Weights of a small GPT-style language model, trained from scratch on English Wikipedia.
Size: 12 layers, width 320, 5 heads of 64, MLP 1920 GELU, vocabulary 32000, 40.2M parameters.
Architecture: LayerNorm before each block, rotary positions, biases, untied embeddings, attention and MLP in parallel.
Training: a variant of Muon for these matrices, 684M tokens, 10438 steps.
MLP neurons of a small language model. Each row is named by its layer, matrix (up: input weights) and neuron, and shows model dimensions 48-111. Each number is 128 + 24 x the weight over its row's rms, rounded and kept within 0 to 255.
Before each neuron's rows, "fires after" lists the tokens most often just before its 100 highest values on Wikipedia text that the model never trained on.

fires after: " ="
L4.up1426 [118 112 134 123 108 124 146 144 127 110 111 123 145 112 147 138 132 105  99 168 110 153 154 141 134 139 123 123 133 133 123  94 131  85 185 126 114 145 101 133  95 103 104 160 101 124 148 106 177 145 140 139 142 129  84 116 121 126 131 145 134 123  59 160]

fires after: " the", "-", " ", " The", " a"
L2.up1197 [150 154 172 109 167 129 115 118 158 139 117 114 140 148 147 117 117 128  98 127 149 174 145 155 121 153 153 137 149 108 128 153 116 144 131 149 135 175 152 134  72 102 169 151 141 111 142 102  70 131 120 156 129 104 129 143 154 126 134 127 108 125 142 135]

fires after: " |", "s", " 0", " Top", " Champions"
L4.up109 [138 143  74 155 128 109 130 115 135 113 160 138 114 116 151 169 115 121 130 151 103 101 125  64  72 138 143 127  89 112 144 114 118  99 123 150  84 105 152 103 158 127 138 131 109 112 122 152 148  93 123 119 103  77 109 107 133 131  76 120 160  84 149 118]

fires after: ".", "V", " M", " m"
L4.up520 [132 154 150 156 151 138 120 105 165 101 139 112 139 164 114 137 135  66 169 103 164 132 123 116  55 121 111 132 122 133  99 145  93 125 126  99  99 165 143 142  76 138 144 138 142  97 148 103 156  84 131 142 123 137 164 134 196 122  90 140 127  98 112  93]

fires after: " the", " ", " a", "-", " The"
L4.up788 [107  90 124 123 201 114 155 173 109 135 121 122 139 115 135  71 102 132 146 109 126 169 176  96  99 139 130  94 110 121 127 135 104 146 140 138 156 123 149 102 152  87 130 138 141 151 151 156 116 108 125 142 129 138 153 127 150 101 171 122  92 153 162 168]

fires after: " =", "s"
L4.up638 [126 140 146 154 134 116 145 148 154 101  97 167 107 146 139 129 123 107 106  56 123 157 102 162 121 162  79 167 121 102 116 128 106 122 187 116  99 147  93 128 127  83 109 181 109 144 124  93 129 109  93 142 136  98 117 125 117 149 134  83 150 109 107  67]

fires after: " the", " his", " her", "\n", " Kon"
L2.up888 [120 139 173 170 139 106 125 158 146 144  82 144 109 146 113 121 156 109 121  93 108 132 148 116 132 118 131 144 148 148 118 136  77 199 126 145 123 135 156 134 133 157  96 115 156 148 106 110 172  66 155 133 131 128 136 126 120 105 156  90  88  91 120 136]

fires after: "|", " |", ","
L2.up1467 [130 162  77 140 189 125 124 126 154 147 110 138 126 139 116 123 116 118  66  96 128 140 161 148 147 154 128 107 114 152 172 146 141 139 149 120 171 122 103 106  65 125 127 119 142 116 150 108 134 143 141 107 126 168 115 154 134  94 112 108 116 123 149 158]

fires after: "\n", "==", " No", " 2", " 1"
L2.up1767 [123 161 114  86 146 124 128 156 183 101 137 120 107  86 124 128 145 110 110 124 126 108 155 131 153 131 139 125 147 165 131 180 107 125 128 127 148 121 138 105 137 125 104 127 170 113  73 124 122 114 137 108  90 147 100 131 119 128 104 115 105  78 130 109]

fires after: " |", " 1", "B"
L6.up1384 [110 178  94 136 162 146  77 151  96 116 113 179 175  86 151 133 109 124 131 134 114 117 149 124 155 115 133 150 109 139 120 132  99 135 144 106 132 114 121 111  81 131 147 161 126 126 133 138 143 117 125 127 125 142 103 146 116 131  97 133 120  92 123 162]

fires after: "\n", " ", " Candidate"
L2.up156 [ 90 139 113 158 165 157 137 158 134 124 119 195 132 145 152 154 158  89  98 135 114 137 136 140 107 150 140 115 131 119 166 106 164 128 116 137 115 126  95 121 139 146 132 122 147 122 115 139  96 138 137 110 143  93 129 145 162 131 150 125 142 100 124 145]

fires after: " =", " career"
L4.up319 [158 160 160 112 117  92 164 105 119 139 158 163 123  93  90 189 147 164 158 130 118 114  87 143 126 131 167 122 135  72 157  95  88 177 151 113  84 158 150 122  76 117  92 156 100 145 113 141  99  95 141 123 117 102 110 124 100  91  81 118 144 128 113 101]

fires after: "|", "\n", "|---|", " A", "---|---|---|---|", " ="
L2.up1282 [158 145 155 158 139 114  94 135 158 130 144 117 129 122 125 120 151  73 124 166 115 102 102 154 146 109 120 139 127 188 169 158  94 109 130 155 142 152 108 127 117 124  93 189 142 159 124 104 125 149  99 116  92 152  87 115 111  79 106 106 116 137 132 143]

fires after: "\n", " "
L4.up1193 [ 80 141 108 140 160 149 128 173 148 133 104 108 135 106 125 168  99  86 148 113 110 129 153  95 133 116 119  88 121  98 156 121 116 102 142 133 105 145 133 184 157  86 151 141 140 141 160 103  75 181 124  89 118 122 104 157 136 104 193 161 134 132 159 126]

fires after: " his", "s", " the", " their"
L2.up293 [181 152  97 126 155 127 127 119 124 150 107 125 119 115 133 108 159 132 153 130  87 172 168 118 137  86 104  87  79 147 135 114 119  97 133 137 170 110 135 133 158 138 149  95 115 152 159 146 133  87 140 147 150 126 162 141  95  72 111 124 140 182 125 113]

fires after: " |", "==", "-"
L4.up1533 [123 147 111 131 147 133 151 118 136  81 114 121 138 161 132 129 129 126 122 104 119 100 127 115 149 117 147 106 158 132 129  96 171 147 141 125 117 140 104 129 125 162 120 104 113 158 103 101 154 152 148 135 117 108 112 144 143 109 135 120 105 141 158 119]

fires after: " |", "|", "-"
L6.up1092 [133 158 127 118 153 132 112 114 125 148 152 144 144 112 106 139 175 141  89 109 117 157  75 141 150 136 137 136 145 107 127 116 136 137 126 161 126  83 147 165 118 130 115 108  91 135 137 136 137 106 139  97 157 133 101 139 151 142 137 123 178 151  88  92]

fires after: " ="
L4.up1563 [133 127 105 191 135 101 128 126 140 140 123 161 121 119 110 127 149 115 133 104 154 122  78 152 147 128 116 183 140 137 113  96 107 111 173 162 103 114 142 186 146 103 114 160 113 151 121 102 136 142 159 147 132 104  77 125  88 133 130 116 114  71 115 115]

fires after: " was", " is", "==", " were", " been"
L2.up1173 [163 137 117 163  86 101 165 135 140  77 129 132 115 121  56 136 147 154 146 124 119  82 113 151 150 126 139 137  98 116 110 119 102 136 158 134 139 153 142 138 152 128 123 147 137 138 124 145 116  89 144 131 144 120 132 129 135 145  96 128 114  88  93  94]

fires after: " =", " in", ".", " career"
L2.up1736 [125 154 182 125 134  98 118  89 123 124  91 202 123 131 113 131 152  97 115 137 130 161 100 140 121 140 127 138 109 106 117 155 156 160 189 114 154 147  90 133 109 105 139 136 115 116 160 107 132 133  95 112 110 114 170 129 154 123 111 147 116 163 113 121]

fires after: " and", " that", " to", " He", " It"
L2.up144 [ 92 168 157 147 107 118 117 155 123 184 114 134 133 144 108 146  94 144 162 137  98  74 121 127 107 142 107 139 145 119 149 116 111 111 135 129 113 114 145 136  85 160  95 122 143 113 107 152 150 117 144 105 106 140 161 147 113  98  95 130 131 111 120 134]

fires after: " for", " the", "-", " spent", " over", " For"
L4.up1123 [136 132  87 148 102 121  92  92 121 151 124 117 166 113 102 108  85 124 127  97 126 149 120 107 102 148 116 121 130 140 112  98 107 122 159 116 125 103 128 137 111 147 118 146  90 150 127  82 113 101 174 130 131 131 167 144 101  73 162 118 146 120  91  85]

fires after: " was", " in", " In", " is", " were"
L2.up1460 [144  90 113 171 100 117 147 138 125 140 129 131 161 116 136 160 135  67 131 123 178 105 114 121 147  87 134 162 104 141 120 134 135  84 159 140 119 100 127 158 110 152 112 118 121 133 116 123 123 102 144  98 136 122 157 122 159  99 119 124  83 106 110 126]

fires after: " the", " Lt", "The", " a", " Marie"
L2.up1901 [147 152 153 128 132 130 132 140 145 149 147  93 156 153 131 109 153 138 141 104 143  90 151 135 132 133  91 107 165  99 118 135 139  98 113  70 132  80 132 129 113 127 168 114 127 139 116  99 114 124  70 146 138  96 143 126 134  92 124 113 142 142 120  78]

fires after: " |", " ", "c", "|---|---|---|", "---|---|---|---|"
L4.up1022 [109 112 164 114 115  91 109 158 107 107  88 166 126 110 155 149 149 143  99 149  93 118 141 107 153 129 105 129 108 131 169  88 113  89  95 103 114 108  82 117 145 135 116 123 136  85 125  81 161 108 151  94  85 118 125 156 133  99 155 146 108 153 122 111]

fires after: " |", ".", "In", " ="
L2.up408 [125 148 128 165 125 136 138 104 151 145 111 201  96 122 150 130  95 122 125 124 127 137  88 128 127 109 108 171 107 117 147 139 134 122 193 161 119 175 118 174 134 143 110 162 115 159 156  67 121 168 117 112 144 118 127 123 137 100 161 147 111 172 121 103]

fires after: " 1", " 2", " (1"
L2.up1867 [133  64 186 115 151 163 107 119 191  81 133  92 179 140 117 126 157 156 131 120 152  93 139 171 110 118 125 110 179 159 107 137 104 146 124 147 119 115 177 143 138  91  70 122 103  89  99 137 120 136 143 151 122 132 125 123 135  94 125 100 103 127 139 123]

fires after: " his", " her", "s", " J", " His"
L2.up360 [144 127 132 125 135 104 122 115 160 122 147 132  82 114 157 151 105  98 108 147 119 117 124  69 152 201 128 141 120 146  80 182 103 165 111 162 145 165 100 158 114 134 131 124 134 123 136 124 132 110 141 143 134 113 132 133 155  41 108 102 170 151  79 149]

fires after: " and", ";", " that", " Te"
L4.up1103 [111 131 139 127 102 165 119 158 112 111 121 108 141 130 150 143 122 120 152 141 111 140 106 100 136 125 124 125 129 174 132 106 108 174 128 128  67 106 117 161 112 111 134 102 134 139 100 138 143  95 153 100 124 118 198 155 143 160 134 148 146 132  91  95]

fires after: "'", "s", " his", " its"
L2.up1635 [164  87 127 172 132 130 139 112  77  88 162 137 117 117  85  83 163 131  88  95 121 103 135 131 142 146  93 123 108 119 149 167 155 118 139 100 129 149 133 112 147  75 122 140 151 113 162 136 106 151 168 122 115 121 139 159  91 100 122 112 118 120 138 114]

fires after: " the", "The", " The"
L2.up200 [131 149  70 124 155  92  69 157  80 108 109 125  84 112 133  93 131  87 123  98 111  78 114 146 133 134 114 121 132 110 137 166  77 112 177  89  93 116 169 130 130  90 161 124 125 142 150  79 109 111 152 158 107 138 121 126 117 121 120 126 156 141  99 142]

fires after: "|", "\n", "Other", "-"
L2.up640 [112 163 180 155 137  57 126 135 150  99 132 159 124 132  86 141 166  99 135 161 126 165 114 119 145 111 123 118 131 127 184 141 115 131 180 137 114 105 134 125  96  92 140 104 156 146 105  98 117 116 163 125 104 119  70 142 113 118 116 103  89 172 139  81]

fires after: "\n", "-"
L2.up31 [104 109 145 164 151 156 152 125 178 108 113 141 112 133  92 120 118  82 135 122 153 137 121 126 107 138  92 135 104 128 152 147  92 136 159 181 160 186 106 160 121  82 154 156  90 157 143  85 131 121 142 104 141 127 160 124 115 127 149 129 124 144 134 148]

fires after: "\n", "-", " code"
L2.up1078 [ 84 163 127 155 133 133  96 114 202 151 121 144 131  99 130 126 183 128 107 125 138 128 152 132 126 120 126 133 130  99 131 118  69 143 129 165 155 143 150 112  85 155 150 102 120 125 103  90 143  81 141 131 169 117 123 121 113 116 113 116 112 137 133 118]

fires after: " ="
L4.up1537 [135 163 145 162 161  91 197 165 147 114  83 154  92 130 142 135 129 132  82  90 157 145 124 129 168 137 146 175 168 108 141 127 125 112 182 120  92 149 114 169 134  90 118 152 114 130 119 116 142 129 115 130 117 123 128 127 110 150 124  87 169  87 117 100]

fires after: " the", " The", " each"
L2.up1806 [113 177 137 111 132 103  86 144 127  98 149 110 143 119 142 118 129 153 106 128 112 105 153 150 159 133  74 133  90 135 119  92 121 134 153 125 112 135  98 132 123 100 110 163 141 152 112 115 170 160  80 144 129 145 122  85 139 132 108 134 122 130 114 131]

fires after: " ="
L4.up915 [129 134 126 175 154  79 144 155 125 145 111 192 112 116 131 155 104  88  66  95 106 147  90 160 127 122  81 184 118 107 125 122 121 118 148 146  95 127 141 152 161 103 142 158 121 130  95 113 119 130 109  94  92 128 110 111 105 168 149 122 164  75  99 111]

fires after: " =", " |"
L4.up944 [101 146 164 183 137 154 129 140 103 152 159 162 135 108 159 127 131 132 132 117 115  72 121 157 145 136 113 123 141 128  79 106 122 106 127 132 128 119 103 140 143 116 122 124 142  96 110 141 150 128 142  72 111 127 106 144 114 130 163 108 117 139 148 100]

fires after: " |", " 3", " 4"
L6.up1481 [192 122 124 135 162 113 145 133 116  95 150 121  89 138 146 129 129 110 128 145 134 137 100 125 105 118 145 123 162 147 137 124 126 111 167 123  78 171 113 111 131 146  89 132 143 173 104 107 122 109 134 125 112 111 125  88 129  99 117 138 110  97 119 145]

fires after: "\n", " \"", " in", "|", " St"
L2.up283 [ 99 126 101 159 149 128 105 180 117 113 151 119 124 148 110 116 121 143  73 121 105 134 127 129 144 118 108 133 105 107 117  81 162 107 172 142 109 140 132 156 125 117 146 125 104 105 107  95 107 161  94 125  94 178  95 135 145 131 180 107 118 144 130 167]

fires after: " his", " b", " the", " a", " G"
L2.up386 [144 153 134 138 140 157 139 161  99 137  84 166 114  99 123 103 132 118 114  98 115 124 107  92 158 140 126  96 107 100 125 133  75 126  88 155 139 112 119 105 165 149 174 114 129 134 115 148 165 154 161 152  98  78 121 142 111 107 150 104 159 141  97 112]

fires after: "-", " "
L4.up1282 [121  86  73 149 105 123 118  75  82 147 132 103 128 126 116 114  99 163 118 102 150 161 118 155 127 118 118 101 141 170  96 133 116  99 143 164 148 143 118 159 114 156  98 103 113 126 133 114 119 113 130 132 160 115 107 131 168 112 125 153  97 154 143  84]

fires after: "s", " his", " her", " its", "'", " their"
L6.up1337 [170  67 143 137 119 167 107 154 111 144 158 121 105  94 116 122 101  97  84 121 136 135 150 134 102 114 117 144 130 102 162 115 131 135 135 150 126 101 139 116 163 128 115 142  94 154 126 114 117 121 168  78 143 122 125 160 159 149 141 169 104  86 152  89]

fires after: " ="
L4.up393 [129 138 134 147 154 131 154 148 105 125 136 184 116 156 171 117 123 130 124  98 129 122 101 162 148 162 146 137 137 103 142 123 137 123 129 121 133 167  97 144 133 138 112 201  97 148 147 150 128 121 166 126 117  91  73 120 138 128  98  63 125 148 103 102]

fires after: "\n", "-", "==", "|"
L2.up1824 [140 126 128 135 182 132 110  72 136 120 137 121  58 137  97  71 167 189  94 106 136 172 131 158 122  89  83 144 151 114 141 102 118 123 158 127 148  82 140 147 118  93 104 137  92 128 131 125 144 113 136 134 146  81 146 110 138 138  87 141  96 175 153 111]

fires after: "-", "|", "\n", " (", " the", "–19"
L2.up1036 [158 144  85 111 173 137 131  99 173 114 108  85  96 156 122 100 108 138 101 114 112 114 104 127 145 150 133  85 174 133 149 195  89 148 142 125 106 100 117 118 127 140 129 123 156 134 126 102 118 138 129 135  89 145  95 137 117 151 128 166 103 165 148 110]

fires after: " |", " was", " for", " Nie", "T"
L2.up291 [122 176 118 152 131  80 147 179 123 120 118 164  93 153 148 123 140 125 148 132 153 141 143 176 151 102 160 111 148  85 140 158 144 124 127 118 162 101  72 125 100 104 158  97 159 109 112 136 154 132 155 149 124 131 177 135 179 105 129 122 153 134 115 163]

fires after: " |", "---|---|---|---|", "|---|---|---|"
L2.up1766 [162 164  95 130 143 107 155 132 142 126 122 169 107 137 106 126 145 158 145 135 100  70 140 116 123 137 141 115 115 117 114 153  99 154 120 119 156 114 126 109 103 178 117 120 146 103  97 127 139 146 135 121  92 114 115 193 108  62 146 120 153 136 131 114]

fires after: "\n", "-", " part", " •"
L2.up983 [149 147 146  87 142 128 104 125 160 127  97 113 142  88 140 154 107 161 154 117 125  92 109 152 125 135 116 133 114 103 144 144  86 128 131 141 128 135 138 131 105 120 113 167 153 123  63 153 145 114 143 131 167 128 123 119  92 125 128  77 136 112  94 119]

fires after: " one", " was", " as", " also", " a", " P"
L4.up260 [148 118 130 154 109 104 161 157 150 116 146 147  77  67 137 182 118 113 131 158 131 106 119 160 145 124  90 151 134 114 121 121  85 117 134 177 145 169 127 133 127 117 147 134 146 160 130 152 128 118  99 117 117 112  94 158 158 144 157 135 174 105 107 136]

fires after: "S", " Azerbaijan", " |", " the", " a", " United"
L2.up1657 [143 126 136  94 114 123 128  87 112 128 163  92 110 148 137  64 156 100 146  55 135 134 115 125 136 107 143 130 126  72  96 152  97  80 122 113 120 122 163 120 174 137 160 151 137 106 125 142 107 114 122 132 136 134 122 130 151 147 106 131 131 132 139 104]

fires after: "\n"
L2.up459 [149 128 155 162 146 110 137 117 143 125 126 142  77 132 116 102 167 143  91 128 121 134 148 144 118 167 104 123 126 166 137 168  68 154 158 146 155 129 131 152  92 144 127  93 117 145 116 105 150 127 143  77 158 119 116 140 117 116 155  87 110 110 189 107]

fires after: ",", " A", " E", " out"
L4.up1340 [103 154 122 125 134 147  70 126 148 135 142 141 115 111 160  98 120  89 149 138 114 126  86 114 151 135 138 142 138  95 146 135 133 127 122 127 124 141 155 112 139 115 175 177 107 100 139 139 170 113  94 123  77 151 134 157 170 118 104 151  98 138  97 111]

fires after: " ", " a", "\n", " as", " is", " un"
L4.up1106 [122 116 115 153 130 121 133 108 101 136  98 149 102 105 139 185 136  95 155 149 132 129 119  92 107 126 181 148  88 141 115 147 143 166 153 125 108 139 115 138 129 135 144 120 149 149 117 141 160 138  95 112 113 125 149 158 159 153 124 105 107 135 151 111]

fires after: "==", "\n", " and", " to", "Early"
L2.up9 [ 95 172 181 119 121 126 134 130 145 171 146 134 146  92 117 118 132 122 147 119 147 102 127 134  73 126 138 123 121 136 185 175 159 151 111 102 112  79 155 134 120 135 151 124 118 111 128 129 122  81  93  92  96 148 177 158 128 169 127  97 122 114 120 130]

fires after: " =", " |", "\n"
L4.up134 [150 128 167 142 122 107 140 150 150 152  82 132  77 132 127 180 142 112 146 136 150 112 134 138 151 145 121 105 131 128 122  81 123 104 160 134 127 121 139 157 114 117 126 145 137 103 159  93 128 111 143 142  97  92 102 124 115 121  88 138 114 152  67  96]

fires after: " =", "s", " Reception"
L4.up1009 [124 164 108 156 148  86  56 133 129 152 144 133 155 118 132 141 120 139 137 157 109 106 133 145  94 127 136 110 101 121 118 132 105  92 121 225 135 140 109 152 117 102 117 176 112 165 132 133 173 118 113  92 126 131  87  83 121 169 119 112 124  83  77  99]

fires after: " ="
L4.up77 [119 122 142 133 119 132 146 141 106 175 131 161 109 117 121 120 135 125 117  77 152 163 130 149 107 110 141 160 133 125 113 117 122 141 130  76 117 111 163 139 126 140 149 176 117  95  88 144 154 138 112 141  91 155 113 102 158 165 100 114 114 115 103 114]

fires after: "-", " the", "The", "\n", " The"
L2.up1656 [114  87 137 100 130 147 126 151 131 133 127 121 155 134 160 118 118 143 113 128 135 157 113 109 157 122 111 103 129 137 155 140 146 111 163 157 120  78 144 134 122  86  99 122 108 117 117 101 143 170 166  70 129  91 154 137 137  99  93 153 100 176  96 122]

fires after: " ", "-", " H", "Cu", " V", " M"
L4.up1304 [124 129 106 131  82 134  97 103 110 149 123 168 119 119 124 116 128 130  71 145  89 213 138 119 132 131 140 137 137 139 168 135 109 124 148 155 143 139 125 128 124 134 134 106 117 124 128 139 121 164 114 122  84 139 154 148 160  65 113 132 149 124 159 141]

fires after: " =", ".", "History"
L4.up587 [159 101 108 131 134 133 138 110 197  95 108 148  95 147 113 128 121 159 102 141 109 116 141 116 114 149 105  99  90  94 127 102  75 128 165 150 122 198 108 132 111 131 112 115 119 141 135 119 165 145  96 132 126 136 108 137 145 135 147 134 124 166 133 116]

fires after: " the", "s", " following", " that", " this"
L4.up618 [ 95 113 198 137 120  93 124 111  98 161 107 157  94 154 105 141 121 133 158 106 110 123 153 147 131 117 127  86 112 103 116  99 157 114  83 120 195 139 134 119 146 143 154  96 100 132 143 121 129 104 114 107 108  92 117 140 120 109  97 105 126 156  57  72]

fires after: " the", " a", "-"
L4.up1765 [ 95 146 152  64 121 104 101 158 117 174 135  98 124 141 116 169 130 107 127 112 129 115 120 107 145 125 100 109 152 112 125 125 146 151 139 113 141 121 164 138  74 110 118 138 133 151 127 137 128 146 125  83 121  83 167 152 127 119 143 130 151 168 114 138]

fires after: " the", " The", " A"
L2.up1241 [142 127 137 105 155 160 133 129 155 164 151 164 123  89 162 172 122  73 116 121 110 162 112 124 157 119 105 132 122  94 156 137 138  71 125  86 136 171 120 115 150 157 132 160  81 124 149 159 164 119 156 134 146 147 121 119 140  97 113 139 138 183  97  95]

fires after: " the", "-", "th", " an", " a", "=="
L2.up1084 [160 136 111 171 143 147 164 165 151 160 157 155 101 125 140 127 154  93 133 127 111 140 157 106 183 140 156  99 155 121 165 148 118  87 146 129 147 168 126  99 138 118 115 139 103 109 149 155 136 125 154 150 124 113 122 118 126 142 118 107 125 156 151 123]

fires after: " was", " took", " were", " is", " being"
L2.up925 [125  91 147 115 121 116 100 123 158 150 163 117 125 135 112 137 120 127 147 168 124 145 155 150 121  99 136 168 103 109 123 144 124 110 145 169 170 163 165 127 125 144 124 155 134 157 126 135 149 118 126  85 102 140 135 138 140 140 129  76 140 138 126 139]

fires after: " the", " (", "==", "-"
L2.up42 [140 126 138 175 127  89 122 126  98 139  99 136  76 141 130 137 162 112 109  93 136 121 126 126 155 136 103 136 146 133  94 114 108  97 162 141  94  77 165 135 148 131 100 147 117 131  98 105 127 105  99 149  99  99 119 129  94 114 177 105 104 107  92 112]

fires after: " |", " the", " The", "---|---|---|---|", " of"
L2.up682 [149 143 134 123 150 149 163 151 101 160 128 125 127 143 140 143 120 159 161 167 122 115 187 116 137 138 129  80 159 134 163 127 134 133 133 127 163 122 106 149 140  94 128 119 110 116 109 142 105 185 119 125 152 130 163 124 120  81 151 127 167  95 128 149]

fires after: " was", " took", " been", " be", " were"
L2.up1919 [143 123 116 132 140 110 137 124 117 115 135 132 166 130 110 144 104 145 105 109 146 135 110 159 113  78 121 121 112 123 142 171 139 131 153  87 156 175 139 154 128 155 131 139 109 146 110 124 123  85 128  68 157 132 138 128 143 151 109 104 125 115 106 101]

fires after: " a", " is", " was", " be", " were"
L2.up1865 [169  95 172 127 131 174 182  96 139 109 107 154 115  94 165 106 114 136 144 104 141 131 147 107 129 121 122 176 107 138 159 178 135 184 147 162 131 173 162  84 140 116 120 125 120 165 111 155  77 107  97 116 139 148  97 163 145 131 133  93 110 112 137 131]

fires after: " =", " life"
L4.up338 [127 112 141 155 150 138 138 139 112 138 148 176 102 130 129 106 165 115 113 121 168 150 112  94  80 162 107 153 173  95  74 149 104  88 167 158 155 142 105 137 136 135 115 147  67 150 123  86 124 158 138 143 133 157 135 111 141 113  95 130 105 116 123  96]

fires after: " the", " pre", " \"", " Pre", " The", " "
L2.up1404 [142 140 128 119 182 107 154 158 108 149 122 121 118 144  99 141 157 150 109  99  79 134 100 156 133 109 150 132 128 129 148 132  97 124 114 139 151 123 114 139  94  85 106 166 118 130 152 111  85 112 150 138 159 105 123 116 126 103 148 136 138 159 122 153]

fires after: " =", "."
L4.up17 [158 153 157 138 153 100 152 130 151 125 128 141 140 114 176 103 124 142 144 112 160 119  96 119 176 105 103 155 133 125 108 124 133 121 155 104 103 130  93 127 137  96 145 141 162 108 142 158 152 145  79 142  97 150 104 134 122 168 110 113 123 170  88 112]

fires after: " |", " (", "/", " 15", " orbit", " http"
L2.up449 [176 105 149 139 138 142 118 113 171 127 139  84 144  91 154 135 124 123 129 115 151 171  78 130 149 182 141 131 123 136  92 107 114  96 147 145 113  92 117 118 137 142 163 137  89 123 118 132 175 156 126 134 123 137 148 101 100 113 118 151 155 146 119  99]

fires after: " the", " a", " most", " The", " one", "-"
L2.up286 [105 141 100 149 151 107 146 160 122  91 150  98 125 117 127 147 126 130  97 103 145 127 123 143 146 125 104 105 106 148 136 147 127 103 136 131 109 172 134  75 112  70 146 150 138 128 111  91 148 115 122 161 115 126  99 100 155 163 154 129 154 125 125 112]

fires after: " |", " (", ",", "N", "\n"
L6.up392 [150 136 118  91 170 104  92 157 146 118 129 129 149 126 114 158 115 141 174 108 113 116 130 161 128 123 133 116 143 114 128 119  82 122 177 112 104 105 121 126 166 123 157 126 128 130 112 113 177  93 122 175 143 109 145 142 144 102 147 129 129 140 148 112]

fires after: "\n", "|", "-"
L2.up1848 [118 133 119 126 177 144 135 134 117 120  66 156 141 117  85 127 104 116 181 102 117 117 138 155 125 150 107 147 145 104 103 143 149 160 136 102 123 110  69 134 143 112 128 157  96 153  72 123 132 144 117 168 102 137 101  96  72 154 130 124  85 150 141 131]

fires after: "\n", " ", " 1"
L2.up1349 [140 125 123 148 151 127 138 115 113 121 116 186  94 101 114 107 109 135 124 124 111 110 108 114 132 137 131 119  92 138 129 140 130 141  99 139 114 137  77 153 121 136 127 148 131 153 103 148 115 101 108 110 102 156 104  97 134 158  92 127 143 128 150 121]

fires after: "|", " 2011", "|---|", "\n", " November"
L4.up999 [152 160 131 141 149 108 128 128 162 146 135 134 115 132 102 107 138 100 129  96 109 149 144 131 159 107  94 117 138 133 155 168 144 122 167 149 132 138 180 145 114  99 141 124 103 129 117 121 155 135 132  95 101 123 145 169 142 111  74 160  85 160  76 123]

fires after: " the", ".", "The", " The", " St", "S"
L4.up292 [103 155 123 101 180 147 139  82 161 140 105 149 130 107 114 123 118 115 115 184 137 172  83 126 131 122  88 128  87 124 122  89 157  87 118 151 116 153 166 129 107 140 118 125 107  89 132 143 150 122 172 153  97 133 156 154 122  92  88 150 125 162 163 124]